Part of a small language model's weights: MLP 832 SwiGLU.
MLP neurons of a small language model. Each row is named by its layer, matrix (down: output weights) and neuron, and shows model dimensions 160-319. Each number is 500 + 50 x the weight over its row's rms, rounded and kept within 0 to 999. Numbers have three digits each. A neuron's up and down rows have the sign that makes its largest values positive.
A block is one neuron, or neurons of one layer that tend to fire together. After each block is what it responds to, as a language model described it from the Wikipedia text at the highest values.

L5.down120:454476444499519450569476507422467473434482502450486532545576510557496518473435401443554453533526453574427507554494484457528565529508566442545483521497487592507507489453555541536502497537526381500477518498519497472552570569566507555550549516520466480578489604538565425448517489524501530553505527533480525516386559543483477510512469524434537557612477607570493498516539538523434464452514510412529439525614527504451543506527613433459501491656511436459527605479534567564420539460478543
L5.down129:464453558556530515433576546505508476560536432427421554434478439555521499577505500426544470481445535491398489467565567405533557524496565556511451466563512511514463464578442475521500590478509443540542530478457563434572492588466488529532523559471394515392458523410478532438513551558497547551511526484482436407515468481512483454506481583582393522493532478473470580497539504501460443515622568528524397554520552607489442548582480517437520494464444558430479462526506513483454507501518534
L5.down216:560569570480536571520508523536561544436360504444426519520494492417506463466428615394508465520494514609476489450505446547515546560507546523532472465512519505433558504463566554442606461609486455514420407519465578493417540530523496471489507448458460503499373492537498501505493437550454480537529545436531460429488552548442553433453512486609470457470506438536509455426540535477464522497572448504471493551541459514419523456449511533493506480645550421582562449481484512467489547398488483
L5.down402:483522471515390522500495408526521477508561488502473479492504562496496476503485413465526551476471393449526485550500498537494498530433537517519573467493441502495476466570552526513480522536469580537526445578515473478538495456565486526518425490451458604596470588568483474469539475521421476548508551528493530517463542510487498593419475454458514536558541484438598453493504546476503578530469564489482569554445499582476529563508537425490514497694478349573559500574468519453564580410476615
L5.down435:464500541473549516568462422490533536489493535538565562500421423445547497455499464523546513491542484485476541501489477532476507577521486544447531578526406462543536519457612521536398557468525477658488449542511481520503500402604520604463446535536536601486542568491509494528484537556525495473546435425561531568512436458480532528424467430552590554505459462450551621461520462584567526457544402573579485547498475481468507447439560481469441543550378470546496565504493504500549524469523533
L5.down682:504436500486484432586454494407497539504486527463549499474559422502526551563477501565539488577597444520497377437567571463483519461448496483465472488528518500483476518531536449441559508523547498456507526439453526455499468471456555406542504453514513471458506547468488454527417419455528586503467476506504491528562454396523559509518502559428432498510468464562523563427470583503451386457496501515570602493493535474544545466562464468549507567517489590417493568582572452459586483453527480
L5.down691:437526477559455513487525520500494503392558473514440590404536546488486509488484525491499575445430476481535561577528533434535474551490488463511542491530407598424479484516472458474503419565470450495442413451460515502591471481490487461472438501395447386537411523533456530535589485481504492506518541441509450503419490550535586505560443532523509519557536516514491529475597534471487512417466483455508506431511577441515522577577576472461447457410445450439533473448458491477468495529583572
L5.down780:575518515508476545474502572444526555562549460454619605551421484489554490521445559540610533611505446445559486472566561464581467457598518553411498554563590460520474473510577504666595541459582546580497564485511491567540510504449503519518461509498447473415480473364529505388574539450476486486501448490544531482511494428448479437458522408588572414533505438496496498534417519501525449503487458589497496467488459488423525539581505511546503517553489512380520473560467510558545501472492483
Words completing function phrases

L7.down193:468469566449496577476499499496534487501432462501484504467539483495541467495602523488492565455561559363514467481423451483541498544452570520483480437578472600442507572428442477422467519529498536483420472426630492479471556570393521516450513399507485455469490541599452514482493579479413457571501510471525431483489540541418430474497514505494498546483406478572486509500574553602472400504480505472504473514539446553545533587551490553522533448609599516552558447488434536549477513524616472
L7.down747:451573615457529465489447492447471486574514539556418485613551511488513493560499470435519561489559468523480491517481450464653581468562486502509513462522470458510537573439612445481457435590473596415468490468583480544473495579531551456481495501526438464583493471449555558393473515478457459566603553447567445479572494471486627482474543466597501504516491525422485529531496463459544458458476464475402467474493378544505567498499501556435530581316492456471520640500499524573414545434456499
Table cell separators

L7.down380:506503513451463461556520516476553381604545530537523407427468494511505614483518534471595464520502488493475482481538554505522482479508490472535499585542588507440582560511572484483552535440449432520503486595516442507566524471422426428423554565466535405501588438478569449445500546504514490393531521431434467485450564399490568526509490454477527488450453521521617507491460464547399520478478436525549461526455469543469463495563502509455539514488489544589559452442616454470517456459475587
L7.down824:447457549470518341513532502507474542527511443442572418498546457454585456480486557478519574493580459492477435531412472499498415539430490581437515493552499498535432495466540554447564510458466532477350502516478424517420449454571516468409509589474470430444521494547584519492550495607437476499514592546450513488424481469458532505432446457509473568449559404519529478415541540592448558466444468462465488416388625397477476480446519546524481588509505498592408546526505460497438484541489511
Numeric separators in times

L5.down123:497477554444576514548504502506561475460511425462494457476470519547471459506462423497497401547417469507536542507445516501513539491371440513534580606485494507452515547415450526507446510541433493457575561451476576544462469541515372536480489529417507477552570474419547459463454584569503456430479381474504549561449475467444457487489511536540527574456550546526608529385543574521484555443527491536597378447530494476555396566500433536514513563523502405465630487520529438487497499506502538
L5.down152:481521465444505496532439519475539452516524505486438404512431461574569460445624495399554437486610406510498469551507470514512550466520552453518547583456496418525487435507476472527483532532487492585439424549515591524508454522444523450456478538526399484483464488472459443562507485430474431439402515447416494472473463551522495519516555491461474536375470531440490495474470615498509433510438457504511570469462505453627580521537468502521529498562431501524544599478478464537486530453492575
L5.down153:530492547469519494467476615558535544573494494500521456513484515503547562558425503466461599432454484388527485489534509567436585463578462485554506493582553472500528504484382546472413527559485446472493460467525497533551482482440505523599603479511388473516509615449432460519536525514545507463528567529437400468426526518511515483550480535432510617539503483587541498477483465431461603462378521497550562520562574437444587550588576511457481479520491479504539517585485445521509554476426511
L5.down239:513516503444502516514533402481512535559494507529532526579481334503525526478511456405585350471556551586469488471506516509478501445420496505487521490586384482587501584522465497525529517501491629574543530590492555527518524471475596491534423608503497534503572453418440466511436482394446518474576439490444422402478560535487487518527565517593481504484568539475634568483450495528508478520538476453485522536490523561429476480490456532537458600479638637496476505516497539416482540416529562
L5.down461:491512555449430476516565487531485403577484530513589591505542490571506524467488446463455605535560509398410476504521485421450444406509401508507492458523527416487400459496570615488472451590559462515484509422506491460483647443502497456548533467483474429366484518482485481447541527536525538563625470484350574474617493478501534449583468518528496620524515535498505596534531503513502440544485508381523481487481571465483512527528504555509513516398469492569508455505587501511464486412473479
L5.down466:497492540487427437522503529508554546518583403527533575585502394433538549557526492454512506505524498608466515567487534550531442371546447573538558487591469481537566496546504546450625521496504538475468481457456504440404413465429543597500568373465536581519414447520568446540547482551593475497446483539487459576425523599410483473496461504448545443585541545482566489499580559490546401489519553506457541487562405457473603600451432533546487430616531523544507519465492534467562521488467529
L5.down598:518510540474550472493553459563487526499482566473509536487436453503474505450526478405534493487419497482513491570470466480438480582419467536408452503481470510523466445509558456527413524460537458538542518494429516515515534429442491537565458466544527515498505457608490518505431368473452439485460492573453468526509526439467524490457558505492421571523492470448519440594558486477491381493532407512439463488463458456560477477510484428455558514586470482485481432493501499588489414507469537
L5.down783:579560483456486458476467509498488501460517480518475414516546537515527499469475476464482486491564503457490510573467561543513467564419437500526574529430427435523505529509416543482550567502496541423511574525571578493557440512553459477402443481503384477468439495448391555598502534468526508461473486455546486446453465521521450566480456488450487428495480504545523502538502488473508572544451495450439491541539416456543477543475409399533526545351520490525457513548513518479493495485489550
Scores and coordinate digits

L5.down194:447534533509491538477524509450496584531439438436517570513553491463512468489434422475512507545494474455494465512423534525474529539581559590467514535497471533593506517502483496556467448571549562523524468476428446414416489543411472415478389386463481529441414537507520438493503481461448454499444449549462484521617449609523530546460457453499524506497461497561491507474565594520585376580482454510373582440534548542428550540525442537539480532526424520432499456445605501450465524343591472
L5.down203:511506475599452545546482491494465433543477530594474389624489587490527484458504387494503559477538448413476394501488497533443546490504494469547511485583497422512459420482583524524486522578579494474427496497510533473568485488480530426487476456512440625533479360476471456425448602552491444559537515580481457453510576436508499564539441434580547437449491398497523430488487415499560486474467558519564514546524414510536566438529538459577449505369484515473515480574525458473423493557661441
L5.down211:488495540584558494583481426557438464433504501482413443431490529477477518447497477512535541463436453512592507486513561446496553549504468462464483489576559460564517461468541440514503519524474514541487633567534573552431456472416465540566516532461490532490517523486506524417444498539574535604508506445363530520425423557572484494531567479545605480477493452570481529423508475388498479507493517416482476591438518468523504501439583471542493478454558628566494511496470530538438537538535581
L5.down214:504522561482552560424434513535498546469479527644450510480447492428504473614477450473469491480484457438500574537530493488521534488386607496539515454551554548463457578518587413431486526439537464536419450437435476535475532561520531513396531526505482553500569501486526566485501506509581415558485427524458459394466548477530412546458481551573412496525512565445575442403535464417491565534519470478462522481513481435515422592440525431527452473464476478460437501420552471534453446568532511
L5.down226:465559539514550451482582549426460519567515451505423524545541536497458471484518466527459552539544589464492521407433509529483496373470503499538513469466501503435514553499566433576516591491518536415503555540491516577467508437429411503588466516543451487590537337596518503485529479475535441481495589398542447482550460596490520489507537409456558396408524480484557573611512438459555535468461455498530551514449496492516467515420582563506508496495388549416480446483508540573503539616537503
L5.down523:541482587612552442545555417517405494541566518424481461540543474534513479471449487494537521489474560466502526515578511501368455454547354447472535482545407531459408437482562463478510545499427538427494438521564485496463477496521580380482475407500524463545553394476439490501589561464508592500498525469432516541518537490478517440421482444542584497542402560578523482444555468470552459509521490591446450484537419481449572536457501439519539462446514400473477471446458493462535558513533379
L5.down609:483531498513456552447524411457496474466471482411500536508464492458560415442410466534493549441499542444569545420574577475506600504493572482443436417482577452551536466462432526450472479473467429478502452524440490550483409578503522589521486439422534537538457483511508509441509539467475458461417472467501540388513528513480539379545496568499514525450502429521394520478554429471541439527478507424409425494504503601520541599420484582553483480297489402516433512496500424559495488503440506
L5.down770:520535501436509457368507529591481462533507476564474448517523510566550404501471520485429423528513530562417608486462495517494440419597537445497527453458472527502486588541572497505480441559448515474570475513521409528471441509565522439466484539513498506540511478516502558527412498477504557556502464517456371562580577459577541505499454514507485567513506520517507503490441502507481535620630513513403471486561421601480501599512406405606601506436476462477461509390512495482473511512487570
Late table column separators

L9.down295:480553508548471563616483485510501534436491459497472470531576582517574475436608448607539484491519510517508487446529559553541372477491577404587415462357440553500459447524526522517466545484514438450561578510345555497454412517547480466554500508486500456500523477501549451493565481488556493523525507591478503525533575498479511457597482534511523489455590495516461495397458431559497531531577514527491607469464538530472502457589490520535462338399567571438548501617486455478433618455466562
L9.down412:499375570527575550578446532481589555557493492513535498454513527458568526484456538449550587431494484478551542556485501454446497537517402405520585484544472470525411558556540486550528475516470565534500468394525527501580520563478484511468537455476414530453548512490555504539573476392481598600550511521494423508491549520422516561500555635537492538461518417557572444507441471524584483513470471548452490591547533455511609527547549501502389520529446425537556531532483444551493495442557543
L9.down706:533541542479484435436515541539431493456554529515461463470506593540484501475502531600468555464521602479455486522481589417421481471435497470413569555460518489450515472507546535537484533529416521511547511503587501533450432520557517486551558535598481531546538518473480442443561496520510473491515525514512534468535435530483424482435391467426498445435522473454523446463535547508555550527501476475544529484521461464456569618548546482564425506186546482502490429474504433498450517547544447
L9.down781:556522549498447555579435446515525479504548563489513436567519529419551466511535534534656533457482444439578509494525560526463497452537474604460473580494370497453527511548450492395446529494566503540500418422610523525427492421472464511508519504407515460440408493548568549476455468452470546552474518499503608560561520463526500431579484473430400510522444483440406524513505445514482365563420568501578529483458456509510459460514515476415488541563544546511490490500427498491534577542481462
Score dash in tables

L5.down320:393513517531450502476467529440507457510599507441537513488482466549451424533500471533480439485559457560427527482543485553460560484565497560507530446440478471540534527511572421578513517526594442507404407562514455452412441502449455408520457528422523515553471530502515493504465500511462496491407487481466443432548473507505508417444442403479544584466467576539545527491612487460413530562511474648524553477528442593494479614454460515492421441532512575576550520592470456552508554550419507
L5.down413:434406507526543596508396440492475482575456515534417484497503521459540526633489444533471553503457489556516534442534449524403518508493514476517519425527465504439562556529374497453548455430471558554582499578464471586456499471486492517388469414492553523548389503514500524555569447518527422553559538521424475531544474532515560495459541474433494403400526664465503422549595482531408433461486463430631482533427565488478462443559500571528555518434563460487498470518520477487471408490523483
L5.down444:467494408506497373485477479480436498486587413482538510456581485519481407411532431480498513462459585547528527521493543471532481492521542458450536428465579484491517511495539351461454527515521560604513542515493578442464535515498500532455493443497556540514526543469540476466505499523463405388530614495596504544561540509498516547588460537421455510544483554420423473528529475479452425502514448501449568494581557430486501516524542467548470554468560494509512595604523488543496469502470571
L5.down474:537457537520610510522469478446530441394547436563590531537449497565553476525515423421511539370418538569521492559537504497497517492555548491514518482535485472463450498515599472522494465459492515608545464538532480562521568429465536377493430518592534420479527587479570420457459524549368472418477578584496519473460535542495517489485484472526490596478506552554513486479595449499482492498493431557505501530497547464467411494491551453550529528527503561535490551469485462492432592604395538
L5.down517:562525513472435495466415477561508397476584555485456458552518522456513417484510487514531497547493405550424594531465555497523452542556567535433500474477463442468523494489498518501514437432505452508583432536431543494428545470535511580518545584538551529519429592495494600453514558571359483460519514477550421451588552513497677441488407532528539487404498443495484498521548570451483480490516502502457486550498532434396530573521464495445482475601434433553440489560469542415492491388486513
L5.down716:461519538498538505562433493375452543569539464540577535486528495520435430551585427490495521556424406555449552464499454487491510490512502436492517603446422539502521524559494482459490523559480582615595446543507417546454492452536473493481471545493545448585557562484414464556478467504551486495513476491492514485532470399486507508524575457369464467642532584524496508541470487463476471575447486608473595566520565515534457517545499566511432543470568504476602520415520477484468527502470527
L5.down777:459555488490464459531497612604521433489438529437436428467532458500526516468534548464499474493527443477509408468581570502533432439541570622438413449458538489414592492603560633468385504493478433529397508505554423454497432528432388527497504465539533463443464469515454543515435434530460519530474529481471442513475447435519589494487465511566499500513522382467525507419450504455528558454490493459532527562492482456558538438570552553500551440568504543522554557480500585372473514540510437
L5.down820:506505528497510616386596449496481489496488406599380403504521472482529499547545460566535540465593517537538465450547458529480535483486470481501495572451583448489464492487531522437515513569506508515414396440476583479558522452556463556507485470512493528555540428441541488522487424546505501416524518546492449537394474468451561484534428530549441493474495545539468505494377461501559431544526572454482566526526386500483479617544480574565550479265491516468495536504492560454489460537471547
Clause-introducing complementizers

L9.down205:533451505526458486522464571479612516551476563513473386508480492562502454597467509504507495459394434546536469532454437518443583552577481524518476436493508464527468465523523404480515470560485479475504565532392494516554470534494484451481492529500498489532464521538429494523463476467540494563592554527385472466378480486501580524464453539538515518470499436524551549516407538526526447540518472431453494359500431520550538451506520549482439452279505540432442529501454486539533388479488525
L9.down276:474491608545488512528557536481654574569505525469535454472534488470509571512482500514494490464447561396514447600503596504499551567492507474461530480485515477467583513469527499385487523478407548520495505435613478467464541477531573467463535532462503518490466596457500514565540484461515584488472464501492585585475541516574465487538486548508467584504474516526565476505485427527514492641443505644408505466506529495509436482413465510485482449301522446489478529553438409535498382541571561
L9.down388:497470472593516453523544527491490490370575514461515514427515522467613474408476473476564454534504512461518544619522540496473560458480500470483542516545540482499553539435402513435554478499552522500507545567439505496520508472500472504494432539456561451580524499420525530467585505484447470576563561533524535429496553523449499600521482459510561467533463463566532548532472472478495524449437467521503417441481442499552474496519427454589590583558427450509529531378481473569669536473447567
L9.down806:451531510532451495513610519532465449471519433561580453545472494495458535534481551532536551482417456514482362481489431460506426525479509530555511504544477482549503457560519623468491598567563429480545559588456493531474580587541443538434481519458438455459456501548466523415509466476507497479551481594460501480469547488450544503517468553468539487446483495516534427488476453582526492569518471537593510420473417554561426478409443452497479526438573413526485541467455565546492568548484502
Possessive and article determiners

L9.down23:511460567509453449435489508521544530538631486522518511594444587487489512417525546497480496533529365551464561548499486398471519552525475513527528479359512429547485507483476489452583505481429513526460429533594512503443461480533374549547530576568534466535523511533501488552422499492514492477496434512606499515511532491505487497459481404554453455506556548449519563413398548570496501442487466482426552546429417464537475518498390472513506509302464434489548434429427503483471475525521513
L9.down293:482499536532490653585469424447446430496483471517537546564538487451513538424514533484367542542430441532503490562525452627420438494452495497499523514493450525467508468483527465472492435585487545449397469529458548490498496469614530430523511413424453570475541499567515611516521370429489568422560461517477500510483427548589547498454558490461519550490518458521426532575509509452446500576501468509543484511569512573482525435497579439495537538482462541547543471460482472472469522434471408
L9.down332:471443489474517449475455559549497500478540484562463477540495442392459521574517394541426456517466510506539532539474440456501607489484448490451430492419567511568504528550511470537494492444510509487442488422464436407486459503489573481470528429445517574478529526433519481455498488512494492507484480521424445494512578432488609452521548488473397546452443524444508598508491547567582523423470411467534520442526480507409539527466565521478433544213527545577526470488531476559500475438513552
L9.down433:442536548476462533436526499524440583563511519397484562482563518563464507485461494501440501478485459538555532478511514516532482506503472544552512497608482464477589537487544519458546549488468530466503471490424550449497459420484574392467469521423466489518461559525435602508649480519461488529455535428387510481436529518516508476437483478521449532473556470472533396460519472608483449478481450477514519497506506460502558437440465522570533567385459533501439422608427478510483455577429544
Exception and restriction words

L7.down157:554624496466467515502484474445555436485534557547537511440522527514525528538446467496574468506402527444542465526416515457566458534465451554509416484430534496506423527505446568593474482516592468490498567446539549464469426405543497563419580479515476475454445453597561435428571549597493511486491452477410456489552525526488484527450370512562519519604412511593476423566447419454579416441418500589511500434575478478538378589474519499479594522430541437533465495522435558583477526499513475
L7.down705:469489433445392452449590585466508516461549486507441532558525491440497485545497527487540528441472382487475422486496488467526500482489498557490486503473494532465492534494495446554587516542533482562453577551611459481428424513513526501525606462532447499458460417531505580557458543539579375494502497506508445531537518512482495622497450522531431392401420412538523555520430560423573499514390532466425502627527484488471450473507415530546485455321496488525528540485430432438546516579419445
Indefinite articles, determiners

L7.down47:522448453527434543478401428492490544497524595480535445579576532509528523419471428484457516542516513442503528424401560503514445460523534398506551477481523427479451555569556479484507497562484493471495547403563557574505499521587537522528484530569502454456503508553454507464534510503646539539431515585414446546547456426422521413510422570478543526548482504486531522383534551574576571474472477482500541461445489464449515526455463440573492437579519515443633459454518479495446531499563538
L7.down213:515495577448354540613437560493473482502480530527537516525538482437509552468471487502475544532428613552476510535495470418442484460464594576479513468550492549529522443487504563496543450441489487536467473476495531506532440511614492520463546453548590445418538473531409449420480497540441462478536484416490482502519572508611506469484551542560548527415493586579497498511482454531522455414563591442442562451469501534446565549390531543475518533475556462599479546398490444512500544503527356
Reporting verbs after sources

L9.down219:520402548500481479470505521476505491572428516490571533421457508569440499516482538515493540480547456519524568540440473487537472457474526499423459492427552532461468418582489524471515545508566555444458545440432426540384473485474443485527516535420463471488436445491494514496572535408468554544518511495441432575411439420440506548491544499493513482522494566540546496455433605492453513504473598503462576489426472485410535509487526568522567538493536518467429600540490436479587529551468600
L9.down291:446516456487538503465551516546537557493536393484464453600552504453417478549488486496510473477559513566593503521453473455523584516525479418449539497510549384549502494459441532479432547528381538527572524514507392515450459472454586538515508600450607442503497454421462629481529441491450435472510466550514502491453441427476572510410471506501559438479491499561518486571453536461456488536527516532580480484531508449491539459551517423532525584169569396434431491556477512428489497507500487
L9.down532:537512508536475547544410519540505505438525561506524490529500457456581557502615507436532533549566521520469542416530458477527494515480534531494501401576483504524478421522479480536447593565533550540494523487432529485543431575493492525518481519550552568461462475548487497477451516508510469496500515521499521567459435528481519437496451516536566452555476551487463563468488510483528533546497512518514489443518449456496510508539452531548527481082420484566531565493460505559441387429557481
L9.down585:499500538432465452480467457551537582495464582517518429502529501435457543461575477472410559377541547538558573518503530591551499510508549457579461415500507426461556441494483457530499479564512569491554536530470583453490493595441508542401458531547502551531552512562487524625534543500456532541501537508500483518433549454386663519480500559461549536536542469466535570470545502495483498553461513520520549550515554504487474513556475514478463567176430488482490562533430495439466441488531507
Transitive main verbs

L7.down62:560473465578512528451455508472537544559460579405460488538456481532568570421539508524521510507493467546471486504454451449392495549484557402459552483518491588494580526479489553445569515430477500536565512510587510512470476514568569481439508537524530490468436500614420551557484556490446487460566447405450469418504452598473474498557507548505500498494453568497522476479463472445520454439453479504576533517481556532498450526495491480408513511287459440485527407415477522456499497457413478
L7.down790:514463487470451431483452513557529633431445551531501576597547473552487499441512447456510498581493580539470484546541590592505485471549464534494496523487508478433457494381479470510607581465580478491486431518495491481520546492495505397603391409457528572541525387469512524495447449459490560488493455495527485472513607375502521555476436367477511484514450457554610546499526550509485501511551528498504582577591521536452615518516489528523497495491456557482511428508441455497489477426524538
Idiom-final connective words

L5.down118:558567515520514635488552563439547487587494499451512455511477514499476399563528519544541440442465560465503581540566431442534481479509617527521602567499554512438513436497490501481490413532547481576572559531525528510556555497502522511478479487553523407513487429522514505468461389590439469519521507566461476474526547478600461526497535506489455489522580496445503453519477493485518504489428615517474431494479556434612615461523543487539492477619498475499535479486447472546496429474483576
L5.down131:430561512462492437503483441520430413508523493483454526440437422425529478542548419538557487429533529457477496537546506580561553589490415562465591497530503401499506527493488482494549471526530537489495489597539441529558484543469475488488415513533464384493534435545518455486403505453518415437572485527502485422574548555530475456569527551448479463469437509438577578468388487516493556521463455501537569574539562396430489527539394484514450450362483506451443497518518422565501521490503468
L5.down209:518456504544510468575442501474532513438488527535566474469468389471446433422428540572433495539504470527490527504552479443466457515545450453448562455496460456510479588497490446495573535521463447574490505596451428437512488477519516454553388535424451519521496562503526467533397542493529571501498660542501567473513469491559465600447561490535438435521473501481427571456551536451425531494512478558504510577512489523523507541613512521492477458625500500509539489545539433515547535559577508
L5.down405:467510521481503429477513490520571554503567515569448479486440450548531509519546498490506567544537495496544585524452529442523508508485399534423508479494424495529485507538443483496524581430517506452531486500407468580501466451595569548472436459630484446435462544437559466544493507521510398429502534566475463479540532533513528522491471571449457348465490533512462498598520507503500496517458489509493516433465460539513535568582432588455479574361494474428560527428554483472415436540506555
L5.down457:518491583446608512449490511442478461523500434423539426539555516534540446524528426492440545504438482578493486606571518413479579493530489414501527557444497549546458585644532526540411452558400442513539534490448515535469535499549511532482570565503497434567520425552488384468488505606518470555461474549478537418416527526478487554554452533482488482511453475530489521473475539531447502494527512493458640549456452576454564476497454512499492527475478588488472574506477498500415461470446525
L5.down545:568535524473527478457523550309421519433578492544451497463481449482507462461498609502494535501572502523473537598485523427509469547477478531470549518546549564504431450529526459406462558524539474560575573474473530534490502507469501419422599502491590505590508457517447555507641555509469483464488518548569500537417612459485456541534458548512537488540486428441419354552536488551567492397506484433475600535522503544553546556452511431464485561462443629476592472553500472540482499469537493
L5.down701:367532477453533551505473456522559505495495531515471533553469536489436496403571459494493461565497442450644457396492601511569466537429545408494523439562457494514412467572555541610578539502412496508429506474471445410487528487509391492543448540535505484467524601511530439538511543451591532504518542454497441532571505479539537488564482502332464558501420515409522493577490580534402533531479602469486446523547515509456480511535529476472489491429482437488484515526603490507515501406462591
L5.down786:530489526556530435461537512511505428396479454451463516419586414552586426407577490471499482548551536505480526486485511424452564450557485480490493431557475529535494413523469489597549506549462565384472441582462495521530500480477513499514525549546558565510543475540536485556508434486415540527440518594556543522529502532531511497509483579371523528498501457587586463542471461491494513491551445486525466506502627443532566593471477537489500400494501499545583510537454565541600430487448509
Person possessives and actions